Weights of a small GPT-style language model, trained from scratch on English Wikipedia.
Architecture: RMSNorm before each block, normalized queries and keys.
MLP neurons of a small language model. Each row is named by its layer, matrix (gate and up: input weights; down: output weights) and neuron, and shows model dimensions 80-207. Each number is 500 + 50 x the weight over its row's rms, rounded and kept within 0 to 999. Numbers have three digits each. A neuron's up and down rows have the sign that makes its largest values positive.
Before each neuron's rows, "fires in" lists the words (lower case) most often at its 100 highest values on Wikipedia text that the model never trained on; "fires after" lists the tokens most often just before its 100 highest values on Wikipedia text that the model never trained on.

fires in: "s", "its", "whose", "those", "itself"
fires after: "'", " th", " I", " wh", " of", " to"
L4.gate416:464520472476429523483460496483493516524434486525468540567586520456504572565485411472434463462643503487450557548485561597545586445474531551545531457600558533501535515502491373535496451514531387433560555517528538569568553498486505477467538415431487448538488524561483462337407448481590540522427489447561531531540510434501466530502488477493477465553576507520469434603540486556502407464517
L4.up416:545550469438517503527518506458555496448471569504561483458522534406458413414542503452529582454505475457447537571513607540557464523505527558515557547501564499514609472472526503458467491495491546589552478458479470518423555477511530506424462441496543442406557459584462654358553496457515584542459467489478587543568465469477447514512497480476442492496545427458508468591397524503521500521545
L4.down416:514520496446451540559512438558527462431481479443495521484460375457548458502548567545542567413586526561462523478521506510457452468462522520613487450544438520540531478415566520454498555520500510450482506546597504477451354559523450446418534541459386402517480486527563502487391495359520505599577500409526441480468488528481462425383502558488556461548442416489492529494461428549525474587384

fires in: "took", "made", "taken", "take", "takes", "gave"
fires after: " g", " t", " to", "ak", " m", "iv"
L3.gate684:462450440525420545443464496336503490441492522578574553441489497446530457406342551555498416491520521426535452510523450451558503533560453456462515459498529486549520549526399517468439545407467446491566487434554457470446494542494544488513511505483537548478402516514579551440513506421491531515480527470453457501457479499479461390431439513531512513542520519474443570515471515565434473509497
L3.up684:510508522415502535543558484448537492471515441425585553475559476434488570315484463572447405477520429501467482529600483454572438495488525524471491497505539506579543438521404571484482524436549487533503540540547462535473568471514528527519444490585529551457470525522501592470535436481608512582507567554564537473465485477466493509444532538461509487514518506473535622431518495507379385540542
L3.down684:549493504598536505423522472425493449519568441521609493485460480505485447541416461529508503547530509588510466449476459564580524586402511481557423439486579511464571431455488562469520470490525465465434494448564520539498563532557423456572431529592544435480458474562482596550466486523586545517509567498610525474511494523443419503451545443501574503577549483591493568536550552526416441445427

fires in: "the", "it", "s"
fires after: " at", "qu", "em", " At", "'", " as"
L4.gate249:410606436475436536514372440525468530518530504374539443508487606528490500408591564483457420468490486551482556502495549517507482404447495440601470495453402450457482542507569411512457472542497493557533530468454630559515483452493530507534439447445488460485516417520467501478472591543536448525493445500525524491543614443507507473466470431594434476435491489524449500569543488474446576421524
L4.up249:509555492566553397480543501519453533459414518475563531485371469486534478498566557467466499438473545471548550570428490546349542546498396493444553462503456494596504454484455471477556460513545514497570436424491527510573426482512521499580475557500444518454499496607409427564465562505570491517469458610483517499473433474533476462488555515427475627509464517518416441530557456430435483511432
L4.down249:554486525596558535430598557463531544496495512547538492497467509411441501578496466501474573510565495411518537512465407522576475560420495415528465486475470410539457465498520439425441581510430567401558444520450484498538525512542404438536560584512440464380506539528545481481509493531558471439490474530447498522439345495454530556507490515559474467544499576477490524516458443487429442473478

fires in: "9", "29", "98", "99", "santa", "90"
fires after: " ", "2", " S", "°", "5", "3"
L3.gate201:448571486401470535486553527516510405523464554344536592528453464527491541535455506575544482477472513609564495507400548491462472572404414487560550524409481461503527328606511560511542491515437539504391431423476465501547529488537489559410510503571578482423555524536421495452539549440476467395456446527521552515532531423505546490504570577471495487554568466546538503555566536501467513490476
L3.up201:421505489488464485566508610448442576496513513445511473465406500506487446537498555540487506538496536499465544474511451459586505534528546588511517454434551514536482559479495518490517436493517476503434437540530504473576542457533520502455592428523531538530457566471538527475459454512548516561527416548513495492483524593507531519473550526561516466462476449529560453570643532486488487539428
L3.down201:506504484525518668504449467511359561554480601603531449462461422511476502511520538426528475477409517507538466415507463577452465602476442478462524525483487514446507555520476448450515493501472508558566461449515545492436509478553506511546559532438418472503538602519533544532580452524573528348432406458546465542541422495542508531504497401561483461499567406478454497507452515592493432440437

fires in: "in", "using", "with", "to", "during", "withdrew"
fires after: "\n", " us", " (", " T", "w", "D"
L2.gate406:382460534426445445501461436591424471445549496549467492473485527494500412523497514540498544342562550445479530495544451548448480496529494545469603548473522583555421526464491457534425469489537517561504503453462519403502523485560562423583457565558549510434470550549515532625526501514570512543546505460472413444470588422472468473526446589469518485513532502544521484414628513402389462540438
L2.up406:487422462543485401547501457403522438501548455484498531575493536454453487441433498518373364543461463540532536516461468506535462552543480547471449545489502550530505531495521530592483598440550422532463478469475523449460483562558507527561474470535439458416367491534432527496500474490445624605492492497507487434388492512446456440549543514502577465596518528525498487491485531506462466447517
L2.down406:540587501564477499449485409406438530575543454468490487536487507472577485466451549502596545465538538494487529472475550488571526451395516557499514520486416412541502487443567438488522471484507519405456527453548499513536470516501472549509560568530481494488486472459548544514497517478559499439507550399462452472525442499522503480388506652498559518498539575581529532521513444556489530539485

fires in: "first", "gold", "past", "fourth", "murder", "golden"
fires after: " G", " F", " p", "ur", " g", " the"
L3.gate312:517543536516510499537562582520472572476527391558531543547484594452445511452497526611546592557471518533511585544602444566497550447520459516503512489525446559524584492482543523539439594551481483500534496586481485412386571448621534537564500491510564456481500594508505552495541536556527509523517439463599531543582490530436514489536486479457486497472469442628486536470466355498433435504533
L3.up312:451566539499508487457504456557465431444459484508550572508524541492602557477563532566463452431497563529508491579539492518576566427440538450449442488599524515496573499544528433503485528535398540449527470512452526595489537552466472539509538508514426512529529489522495536455495550482489538515535581477572583402499469524508494511529444397505442517535496417497518577528583394441521440362519
L3.down312:517490512502459514471502508549455427569521587476472513490506453445477428568467483558456509567445503552484451464356487580550447572538563422471475457485484469534458519410579504484540481527426507402443498485513561516511463464459474447617494527486539649526604468425492515518413520532573458554447475556584651497416494518514534483446541517574561541526462486531593527464479485506537495487413

fires in: "students", "gotha", "studies", "student", "politician", "academic"
fires after: " St", " G", " polit", "ad", " J", "f"
L6.gate553:527488402417469417507559463518490492513550494492372412444560463500452475539419517509404472497512562383458530481544482576562486429494447510499541480441567525481474563532487535470461498461435504480529468563486502545582486446426488486460430550477480561453513577469516513536494538397530447478552588455487544568547530538467449479465525409410398560475529516454446527475438443470438524425495
L6.up553:457480528481432381481501464472497442547475532465357469484594544535499471564552483482417539487621506445425411481515511530628511523494457473491552561507513493486506526463476485444486489580447432483516495545486540520600490511409559488486519541454467598536500515505416511480472436467510409498474583513551510436464539525476491532531452463485451498481450517550446436578457499400483563505453
L6.down553:578521558569580554471439459487519535510580571491375470510475539476501510478527487532487587517524485506571447503504529393539558492592448459464477548523551481531546474404453455494530454496547569557521468484505502509499492457519506525553567434487596478530587454499548522509481382501489382467480423481544458458448448534482502558592503612522508549483498454435512502619492558473503551606455

fires in: "0", "as", "eric", "00", "weeks"
fires after: " ", "–", ":", "ee"
L2.gate121:510447426493504534538583525572551486482425440420469490501453544538521616451472498464554497467539399527511456537493584496513474472506357548526502532451508478557595486491524475392440468502484461505481402486424550543419513456584454617503435541468483482475550530461492455468406512498474431405437434651492461492502481410545511433566545488405485568638481527450559516468467492453517465505468
L2.up121:481506445514511585541522507512535530570498545448498448511462461486439469448411578471596533467662445553501505478533517471556526455455431531439539565492489525577447497384548507458381428464483559462470551526548450608487527604563456469489564522520534522501580507511473558409484573475525535495448526559473506504482504500485565485399513424453448504523640515516457475545556373458465541449546
L2.down121:443459514477487504614539506506513454570500498535527460456517512492532510579561528574417437505456436466518602534573497560385427496517520455456523509644363451565506425494520510503535515565531446509453532470448537508512554605499514511505532536542590469462497551441451574484448514460419457408531486519518435539503488523475506485513596537490466512525500478431486461485496497499484538564583

fires in: "it", "film", "which", "that"
fires after: ".", " the", "I", " The", ","
L2.gate111:537474522560472608416399378480493531473497444503535511476509469492507491481592439501518445510495577534544500510530523495534505516438442443491472520550534572464435550517495489382388430500455458446495447516482458490471494463515430533492493483552444435464492499395455496473484448462450543531496477532511492416528558533553586655458389486527487507432535530557493674510478473531442502467551
L2.up111:529464482480547553456550504500457420497531529546508472493420521516487566488509457606492521496502577476525507496454511389560454408524500440469467426497452476585557504598579516516481557587560461499468506508520437408557517607515498527482546466465577424565489537504518437504438531531486493450469534507444556532535441489481573513469496549473510471533545424544585440523479585478450453518473
L2.down111:531483455523532550414505503536468482528518463486501506466546468506530453578600500487563551518481563411552516494583546490466403465436428416487479468516472521517451537579514557379453497451491480553594523536482526355540515528461513487440513523457542507602542482502511476370449586528457561564549506575462514437530550536560656477470562482454498407416463503502469580582477574533545486457467

fires in: "2024", "2020", "2022", "2023", "2025", "2021"
fires after: "0"
L6.gate181:397530504476443505504462364464451522408580537495538472499509485552525629500568463465475554505543582480448611520506554470474530561499505500564497482414527483402595510505488485508483566514484489475470592552417460509534522519431532474518497516564478462450480393540501582495504518550436476468558398439521462490494493560495420447575524447522475531504542502441544501385496450489462560433492
L6.up181:503479590608405524533474593542595559492589555427535476479499435552435520432464490512442452526488504451497504514481519377409423406525396493418524548462466472513462513481540561473479440567491472514442456539509537536492489531594420506504424523529541527509433579603465509438481578532531493446554531481450494414432589453494399399505463509512482531580581455468424556474498581517596431476504
L6.down181:453598536505496547420428471514450548477453464418579406491532508481500566488418404551459579522532554462511543542481484525526525449496484553430476578487550402516547585457471573497437523529554566470429528444596435548536483541525493505494444527479584483439609512548484474511589491546510474487503514511501495480517508633452487420649471559434523475527535419472481528442435454622506513510564

fires in: "000"
fires after: ",", "0", " in", "7"
L2.gate415:583449523462505443467477462440496433569451510554528501540466517521480494515455451467516473428471515618526615552483492439442404476423520562562420540530546388396542413457529424504436564518551427531487422463474520483401464512481609459544510537499489501452537489586600572551514410441555515496520425499573447503553458534555528465553531472414504480497575468492382546449505517500494443492522
L2.up415:583568469423492508570500446574512461562506416481497473502506466445480459430526525461486466488476508519518490467525445569504417539515437402508543537525411448460550540553513433494533533575633403476444548437522448527450473537535452564485418558490447490479431481515511510468476490416417410529431468533511469389494557570533517473490569427436446522525441444556484516477522492537540526534588
L2.down415:539495506506526419560457423468476482508558431540610517575412463488503483500528501574517600461503515496528461535400512522451476497453482547437472544517558448436435500313447427526518528497481454525491485500570574452544515450492560568630430555576468447507545492502618471410504463471435638515537484485502478470421573525549540447469503469542429610523551438440444498427448482511559460490546

fires in: "small", "large", "low", "larger", "tall", "entire"
fires after: " l", " sm", "ar", " ext", "m", " ent"
L3.gate329:499510495510554496566433467517497458536561473473491597563536529447460483534475564611493480480493486383464509574411486470473416486576469483562635468479556523503487508502492503481541499500510602612494440473576531486511478532493392547466497470487571369483517476586448540514509554527558563554494507504450519508597511535533492569467494566363476464576512437476470463436547465543459528504606
L3.up329:534476537444538418500518476485510491501586532512357492562538453558561527515559483538582545502498556470501456589521578511558544540573578511494466493454566488503603405493469512516473506525490417534569580452530612487461373479444550444490578579474414500482579485558538487463554459404559500560473579491402510593508543549547482451481458485376516625583456499522465490454570495500478471550555
L3.down329:512504503458540507576426493523534421586534490449570512556566612485457536482473515521525505557482483498516546535457449523504511544500508523581457493549549460412395497399487549426490503460507563596592503540574559468446491549590511459462508550424548409444442470425520492506557543530519442493417634569567477469571494589425471409466448534518489479501585526558532532556487481526512449604567

fires in: "southern", "another", "general", "daniel", "other"
fires after: "ou", " an", " gen", " s", "an"
L2.gate673:399469562503542513403465425544531543436487582568543498420472547471465498544524472526508430428440469552534543511519465422483578559495502508472462636508537586565444480538495503526531448533482487458544500553455448548459455485507535529413506508463630512476485425479579510448449500489585540528522600525615505470566529527532475488457544554547501539463514338516527469503520472473499402512459
L2.up673:591440373494464572466489469568402486395629456474475497419468474479501513523432521469435487452495446554495614554461492458490547547474531597516478485474491582454441399520450477504510493468431600495501549502489457548526499503579543523518523475510584510511488530559512499494472489510550467625580516466513505656439547521470519544463530479527444527581563496540487516447471503476532412526436
L2.down673:470425484475509503471455470497526526542521524465462493579452531479499504612497507491523548460434355502513569455433525487564613452432483507494418602530523490446493503415519412622505549481500436465518551587505598456487446568457517410525509532458500547477503455518527452549516543464494443501422488521556530473505427411476489545546519432556545429505574497608376635428411558511575530536539

fires in: "the", "degree", "esp", "josé", "isbn", "name"
fires after: " de", " E", " at", " J", " I", " N"
L3.gate90:541529484491508541578467538448541527519534458480555569516489455383522558449446514410496463512526516501515516509533547524440538467517497478425577419541492541504500484451464403492478468551542472501449391433512598442537473475505517580582557529434507528570577552519543425467494496439532512424545514521575524488502440421517540467600523492383563473486525542499487505484569497418459505435591
L3.up90:527546398502573484402530460494543507513528493500461432397591522481558531500554378496430525561427448499536541424470519536448483470608550480516473471553451472455529500425510483582424469503493476499510640452547542445463566449468432438466546387486496494455429442440467488586580425544548551543444486446461496388522562459467547530445458463458492502435596537503470552488580458483469475480468
L3.down90:507519429514435499492545490538539480439506477465534485457611472504516543457406472447500446578501532466487493602420534510554582439522493509498489526486464483408479499535443385534509540471514470475561539493448493526472502541623481459548397474499516501502499496619473551510532470609529462484480593467618413469426412502431545496569424572451497556418415576454442472486478480507516525455523

fires in: "been", "be", "became", "become", "becoming"
fires after: " to", " had", " have", " has", " bec", "om"
L2.gate155:544474499510576504527489561561510504564550551514566464516480499474442424438457445539485428573456477535512534469534453472580406566462534581508484498427482575489513554476512429532451453417461423448471685427570512589468473540548633547521522545523550451431448490478527472448490460579536477447492481515566449430478422477486472530524589526492474394496569419467458515501604483565454469495476
L2.up155:567442430486468463497419499481440555515516548525503524479463572505497438426420461442462539594473574501575508553546472451559462467510489544470439448415490465533617549518574504490464437471415535530522538512494540488443472511529531530513402534562490572440445421472472502448476415630527435480430484433539513517430492477405538427484571486429534506537624426469490528470537479530557567519465
L2.down155:546549490506515500505460563492532536511516399476491506554474497524489460488475538573590560630542489410582455466493520507486467444550489513576391502467515408535461536534450534532527447534580443484479578542532488586498471436439510496479476368482445481371571422549532553434457445487444485526500512575516397358493489535540557589458522504518520403590498450474477561505513414497460603460481

fires in: "during", "chief", "source", "released", "release"
fires after: " Re", "ie", "our", " S", "at"
L2.gate218:541429553478487562535477452569482526467481474460389515458457411535531457464510519534462484491449503498533514443510460447434550501399439585471640459524583521507504533528552502465447392588520509532424461496496418555521479446451460493498468556412499581440507528452509450526491507480508508548451434449521554429477575480465511532496519470492573485556461459529517591593423504578517572515518
L2.up218:508512469495599534463491525473551489438537576508569461465490446417532479452552490487502527529427443550509469479448527549581479525558522514434447573528448501430608480370569446438464522567533562483479495493492508525442510604484466527441485510489442466415470422507555510475551428506406527470465520613517478533497482487427480508544541536594388475488582455507513442477530437534449523535408
L2.down218:466496491580537590559571475485411500474544521588640542467582432446446437447556524452446478517520436459597455464512568591497509533536521533572421495526468466543520519442449509535569492415527510514493434422531516377478528486545424537576458504518480510429504545553489479473449468443533478478481465592546627561545459570578550487504526435498438456500597497585504447460541494485520406427517

fires in: "the", "north", "old", "older", "there"
fires after: "\n", " O", " o", " n", " \"", "N"
L2.gate210:486541561464519477577541518554509519517438517452464477417525573541521409445372519497448525523424469448497477449467511587507456579453416416516490515447492553541527529430525517517497459508540453507495545457456480477467502469529438524432535543519494514522460572470505502522503493388547603494466399528557517387523549540571482525465440516489589556458466485557522547522467489434579441563551
L2.up210:450428487447483494617421550564466552483493468492521523484528527606503577494519559523469410516596522424411480456472455453470472553514495512506540555392555481531521440426431535564486378369428484510520486493490490454519435490507574515532432503479452480545526478559512515556495430510551547410516485459456541480511398515496586492407541444474602449524514553506529430502418462524586598413575
L2.down210:472506492466461458546523504446472517481551534483432559537382544559505567580514487477534510459500491538543510477492473485595495504491498472517451456473543508580542541374489512471537487427491467470508494439392433493441501518501482398523477501500397458472545433469527465452502560453546487550497516508592530512498608659454530490539552552389626401479535452528503547578379568437562482441536

fires in: "after", "during", "when", "while", "although", "if"
fires after: "A", ".", "D", " D", "th", " W"
L6.gate613:430514487507485461551544525471358407484510506537525472589469582529575556479455455555442539525626397501570526538521605451512537381349447522516492516551522525487443553500450435548551528441486595432486440423512497466514427436473454538555569571385554480395435451439432529479536450549518508459536533488505473514441470558494496568559443408518456508491491529501523487497549464539422538503523
L6.up613:535532544576523487467474530542454549383479536596486581473506481475477534475460532529509433514465413475529536541529493523557537453534447550496536511539522485531494483499484439536456523473498479470538659526564442513504583537431458472492555454565414547516524584504427463445392416420468550536509438555537487514570531497602561476466456565503530454503484449553509510496519499562567446554441
L6.down613:580474453449551537503590504375503438466521503503497557445454529569542504448461549519506566502507459429563492545454470530474503411479528450475523509541506396655422486452563496433500552570568503443431610488527507455619508517495482460569500384427436530519498458502506522508453464538447470518536486398515402436412552506511510523476513547531525525565526483579445536434543550445587459509498

fires in: "one", "few", "six", "five", "submarine", "three"
fires after: " S", " f", " O", " F"
L3.gate691:482569524589477526511504427515561413468451514500448511543455559523428533490480428533450588511481508580573452525482556433529491575554419537512520529492516479447431499423446429473570448503579442595506484477512429445483467563421530479455562454523448471502411495474494511400510479468514510483599530462542421549524461576533573494463519478523452452453516513550452566404470465491502489487508
L3.up691:458471575462444471510459501511503503475560450554544500462537455504508485535530598373381535436531449578584500501509530559506398474499513569516447589541414486450476493511481579443549450468498419503577564506539569485496546540484440509516457484434453483441407427491509528497520546534504476546599489483545469482510590577470470454560547489585495364483597567517543529485469484520411423529405
L3.down691:493455530485464506484494543527474525482488508530401535474376568575447460453551614533454459469466451485508430562500532500569509521451489450508435510508471482475529461501610455456462607467463509527504536532470450464420563512513454557534475437455478549545495438573513486487492578448446567572493511521531376517483527555510552586535466553594498511490531531468471501436452483566601510516489

fires in: "0"
fires after: " ", " c"
L2.gate628:498416456398438509520486488441502402468539552422541460474506570543540556463496470520578540541472550538555441437550542543470416448474407423514454553559454495471501572556496483520430497549583514573560511525492444562505454437516545515520516557537514493573515510451491517499497529480401429523475513504522582505432401488473556522452438534446460446574498447455473473469501419479523442495475
L2.up628:557459473542598504529453518512547450597562523599512509563501514502489550470540507396521459557510456534460506495570566566457575549438469457544530503552458515436605558554507580555608459483545473555484455363492536571476564635492429546573478562541409565480511489520473569471486531498453506533521519508516491458585526427458478538521491562476479536532520498494585447582525459460511469563519
L2.down628:513529510516508552506563494498478531461526557470509484486526549485540449532546490516601457484469454507581559536576520531442496454418560524482482536447516533508409495532418492427379499550519480541558534465552438454582503482511476594426462514530532479483539536490589534460490596550516399524563417427495559506524524535514510459472384580509547523537588497538484429437602566491581488571494

fires in: "but", "while", "although", "because", "though", "it"
fires after: ",", "th", " bec", " th", "."
L6.gate448:513504407425454492484577480480587516527467594473383468520485533498473506430503585453544534503477517480520561522507464449505432449488481488555446539539600499496465488533520484478570462588498377483512425433527487451510422477519554534522481522465527543599525481430584504470486466573507543499449594491505535502549467501526521475489475527481437568518582609570504493573465525526460564397446
L6.up448:543452502406535573408489554576421533500559514514429521525585428419581472457520490498480508486511533536532551533428461496583467509525467500493479461499499516440533526504558447480482531464516479524523446458495457502538549553448512465486433356474444540497450482637452440410607494505549562465474399536435583560490428488534540421511486530513510495544457600503440531490477595500510575438429
L6.down448:552536437529481495455522554608502487571500482429486380450519487571461451486470447479567557546538417433567467514473526540489485501483539487484488551426496478514540446509508514548507528553517474542569456509468461483449486471467511517503483392475448480563442488542485477427493569511418443476499525551506505564385500469428498514431545403563491603466526488529432489532503400502550559476560

fires in: "0", "01"
fires after: " ", " (", "+", " rec"
L4.gate41:445509515536444545462520492495478530609579473555460553480533578436536548554484546487459534489536561424538472430453504512490503492513515440539434492465548439572473522540501502432444500471484497571563546578519436518510562502491414540455521596506524572548468536580458514486597467377423490402561489489476559481504537627425456568546446531433546496600447531536496509488550580558482448602526
L4.up41:578495563475530534542456467497529506512483512560482490456555492492454582476488420474541484481596485490528468389492457542505425401587501541465462610487546441485494496471576464501448529363562465498576543505527564484384494475470477446526431440414520650504505532523537476453584569466444499493509510544391475505546481503488377472480306457465470385515457497556426489507523500591572511457482
L4.down41:505428492457518515545476405435547486454453492549580448588511582401501615525467481490447494493494509562522569494436471554433423474476464558383574493509494525537485519445583463527461506434487490501573477443514524461468501461542442512526389586433421560491599515520555491558421584466490515486524461507483596530392527572520521562543464403484501499465448480521437536482586575478471523444520

fires in: "debut", "degree", "death", "episode", "obtained"
fires after: " de", "b", " e", " do", " O", " E"
L2.gate259:490441461473493517509546392612492400380500575458461531536552532444396500462529475355551556498538511542592394506528533488527475479456445437533575555613519415534444559475523564543447512501463536512420501493378536400541455549478448511535508568467456510490532523506560509516499470614533529565445419514498490493488429491387506563507520518551499431497498528410544603464544534420501478449526
L2.up259:495536507578554506555530547621515634565589392467521516497488545500504431489609480521500464536607569439558544572450569538462481431506443558551519539567422432499588421501450516540416566482442485586484522510484563499487466469546613436548463555473492560456506514476513502428582476545532473511577484487510443555511488538478491554459542548389456493455565519471516498569503453424567462501473
L2.down259:547574503556482373543541541555573557550447483553520592509523488474507471512622397481473507570534466430536573528489553511445435432484535448461475498557448514599494492513473453538426580578434521430570468421573367469448479411555520456506510521510549504508535612518479492540498620417523452550508439441539601549509515423487452440506552489583490560479511590476471561558536483488421513540519

fires in: "we", "none", "she", "he", "they", "weight"
fires after: " n", " W", " that", " which"
L3.gate661:508515425468562501474450416500567617520555527455563528505520475568627506500561563442517435515502577482442496522534488553452540456451405470542469587463405548490480553540485471574439540532534542571491526511459496568517454550492477475478465512522527592432446562467485512538509587497386557521552498463554574502562465512522565524577423505584480459625571478585484479554430542637474502468520
L3.up661:498437468480491482398559511564543394436564501530516486571476529430537497474538429445450564464543483469590482552477493489499442457512487503557541576602486525496458503471484418486496518445533416540500525529592533574403526619556375465452567470499412511422470524494462406490532446514424508486443495517470405459603428518553477574419463470497461565493480536595497433484586472454547507493504
L3.down661:527498528506524476541483416594468531503505521539462509496518481526626524436497408495508524569580472504547480437588501424539562392476608534484508546509461460518445480518471487552444561544509403498488485484509541471470514520543383453529463523445425561539490554517526563621463575468437494477486554458451606491554516505588585576456555430535482456524478478467423540455472436476527578557567

fires in: "s", "his", "her", "its", "whose"
fires after: "'", ".", "H", " wh", " I"
L3.gate236:416396484478468506477484520568539483512513482492525553525562573442475526462489442594537519484576525554516464509504418491505390501475480518539431459389593499434497524501496547513464484466450487483458487456451416434516554552565551567417515508526541581510574599447551464536478440501558524527590515522483500511508558443467505549576557502515544429507501478495493512553502409424610496513618
L3.up236:478487520435464538540476485513467464381528514478520513505534479431520460451462507506443499464480493470509533536496523594609435478461505660558448537438473564511479429402455454372434472460500572519566478565528445447508670523441467518518462523497473485418532515509469459521506507467474438485421553472577570564515536459497561513495494501565464374540497400465609497557515496479536410551561
L3.down236:422516433515458493538448461475533484457478565468458442511558512461349532488490575498445565597546486556506437493548552562496418479503489605495466479490481464506498467351520426477453506523505448386542542479545606540536515469650478428529501578438543440534502496551481553497416505460561523540501517480531519506495478655505479510415455490534427408548504454468527470576489464533406489568423

fires in: "students", "previously", "studies", "previous", "student", "studio"
fires after: " re", " pre", " e", " a", " St"
L2.gate46:468471440490588521561506462538556475511561465421582564622483518526534487449513504545498579619509590532459408510503442472496443548454533464504453499519442449474498438497471494510543607505542458491482550624564510491476477521591524399434488523462465570540471449446519513457534540520509471479425481410581496447571591456587458452447486402428466466445467471454508480521525525484478500498549
L2.up46:386517553397439568499554474475479500450504469475519512560577457494502487542445362384515445500539468506521578526536552523496500498536512523594483453575552513456424502483560489484439470544553515533540413526505587560599503525524501514447482566552500503640487544533528532475497477488484499476470498428552533474435557496492438517362537567475514546511515489503542503442447523521540486537501
L2.down46:445507513522554511562558406535515477499541537546446470548519460535546471565615446533544588537517481562482500430533525503470448518485417445481435415538479453445484488418507516451516488513518543485582489434516524502518432536486521432539500458552569469571496542540494432444494524495540449450534451460491428485427505337491550516423540478499456509503438522450493568435516507500428461535622

fires in: "in"
fires after: "\n", ".", " (", " \"", "\"."
L2.gate645:538476546560448420515596497451488496596496384509562531455444588544447473491553428431398513489495469574533439500520483543510453536554465523464570450576556537530511503524510530494544465540456545510477568468506544480488537543540536527502530491495498488377419453591490476558388495470543579451443556487591373464505529586411471434535525545511464475419445516503542542518483537515506401482427
L2.up645:459451479510551550526487448516467504526487431559556586550420501549491424567501534508455359513450455532470418547482438432476485536476403530465459481555567521535437497434527532451498499435405438497411494515441525553449495598511574564465480485514497502487516522553502510571513413543454489480445563463490499540477546531459464510541465562569415478478502392563604573486468459525447513607530
L2.down645:471500484521527437562588462378469587539590407494518485501418507532507411538558535510527434494584388490452507584491473481455499510489452501426535566555510559588459600378458488479407435526408527489419476526576534480476511485492534458523474532460484347516547474538576564526546372546524467483509458502615502588479489525449467480481403528475554458453475429568536485543545474523463530538420

fires in: "none", "one", "three", "eight", "ten", "six"
fires after: " n", " e", " t", " s", " O"
L3.gate138:455461508457437554425362581486628495519469574493439441466520613470427560526537517440492515530577483530487355513583481458550426411514598567613508536474486535432472489459577419468483538412500535525463520491473529522380477499480550548483519566478548495458422472502574533504424490468456617530548485528517482453554523460542510413459460484572471516494504481463513478449485520501538490540492
L3.up138:431487502530461565501558594459443481406535562444562522494484437583420490401518510558490552393479523607489528557546538517486495564518511527520432518471503536540488436488542490546515481518560475549468482475525456501529569578538448477468508541485586555407605427503498506515603511445443536477550446565496597551578561503462576514558512562564544526465544371483439576449512604467482444510523
L3.down138:474452555446519624422509592439446455526494530400376428461484475525436447506475611520416555477466479618381442511488545447532507546391446429547387497466524453500437537491483518550451522527549546519543485531566388548508467512590491507528548522409565490525518549491558549538556490510418585505483416490543517464541496482471482480459465512556485461495584508590533493483538530482608493461468

fires in: "small", "large", "low", "high", "long", "lower"
fires after: " l", " sm", "ar", "m"
L4.gate548:514524537455473545505528554494507493604524514507438477524528574563408454584424469524404441571563442462490451572503508447461615467529491555551495431587517480458528447435566479485541586473462459468487358516486482365451482516499371414541501506453514474502569592510488491566480503526450523468509551421570426544552522412493482456526519473444563463533518512593537504552468434510444565511579
L4.up548:451460460568435390403511441493457503521488454469482575495447479601585549529562437436549439537435435542513549529485468506574469576508406513473516402627490504449464429461491557520480495463580539526575500539481507451368435534509471445485530490490553510595426522504474551505493513535534528517456623554512438544484527487575548449483519543515505473518473540389568488485428533456571452524541
L4.down548:520528421495510477451566510445469525528518563516525602535422549516490512554370542523581497584402531623402509552494512607562511548496510506507504522548420494594448550537487470488517542532512586476486476497546463635457481566501402419471509501479484511454439496412496429388432525551506539528529559538557539558501471488525478488463455572556520549456471592468606482534461485504453480443511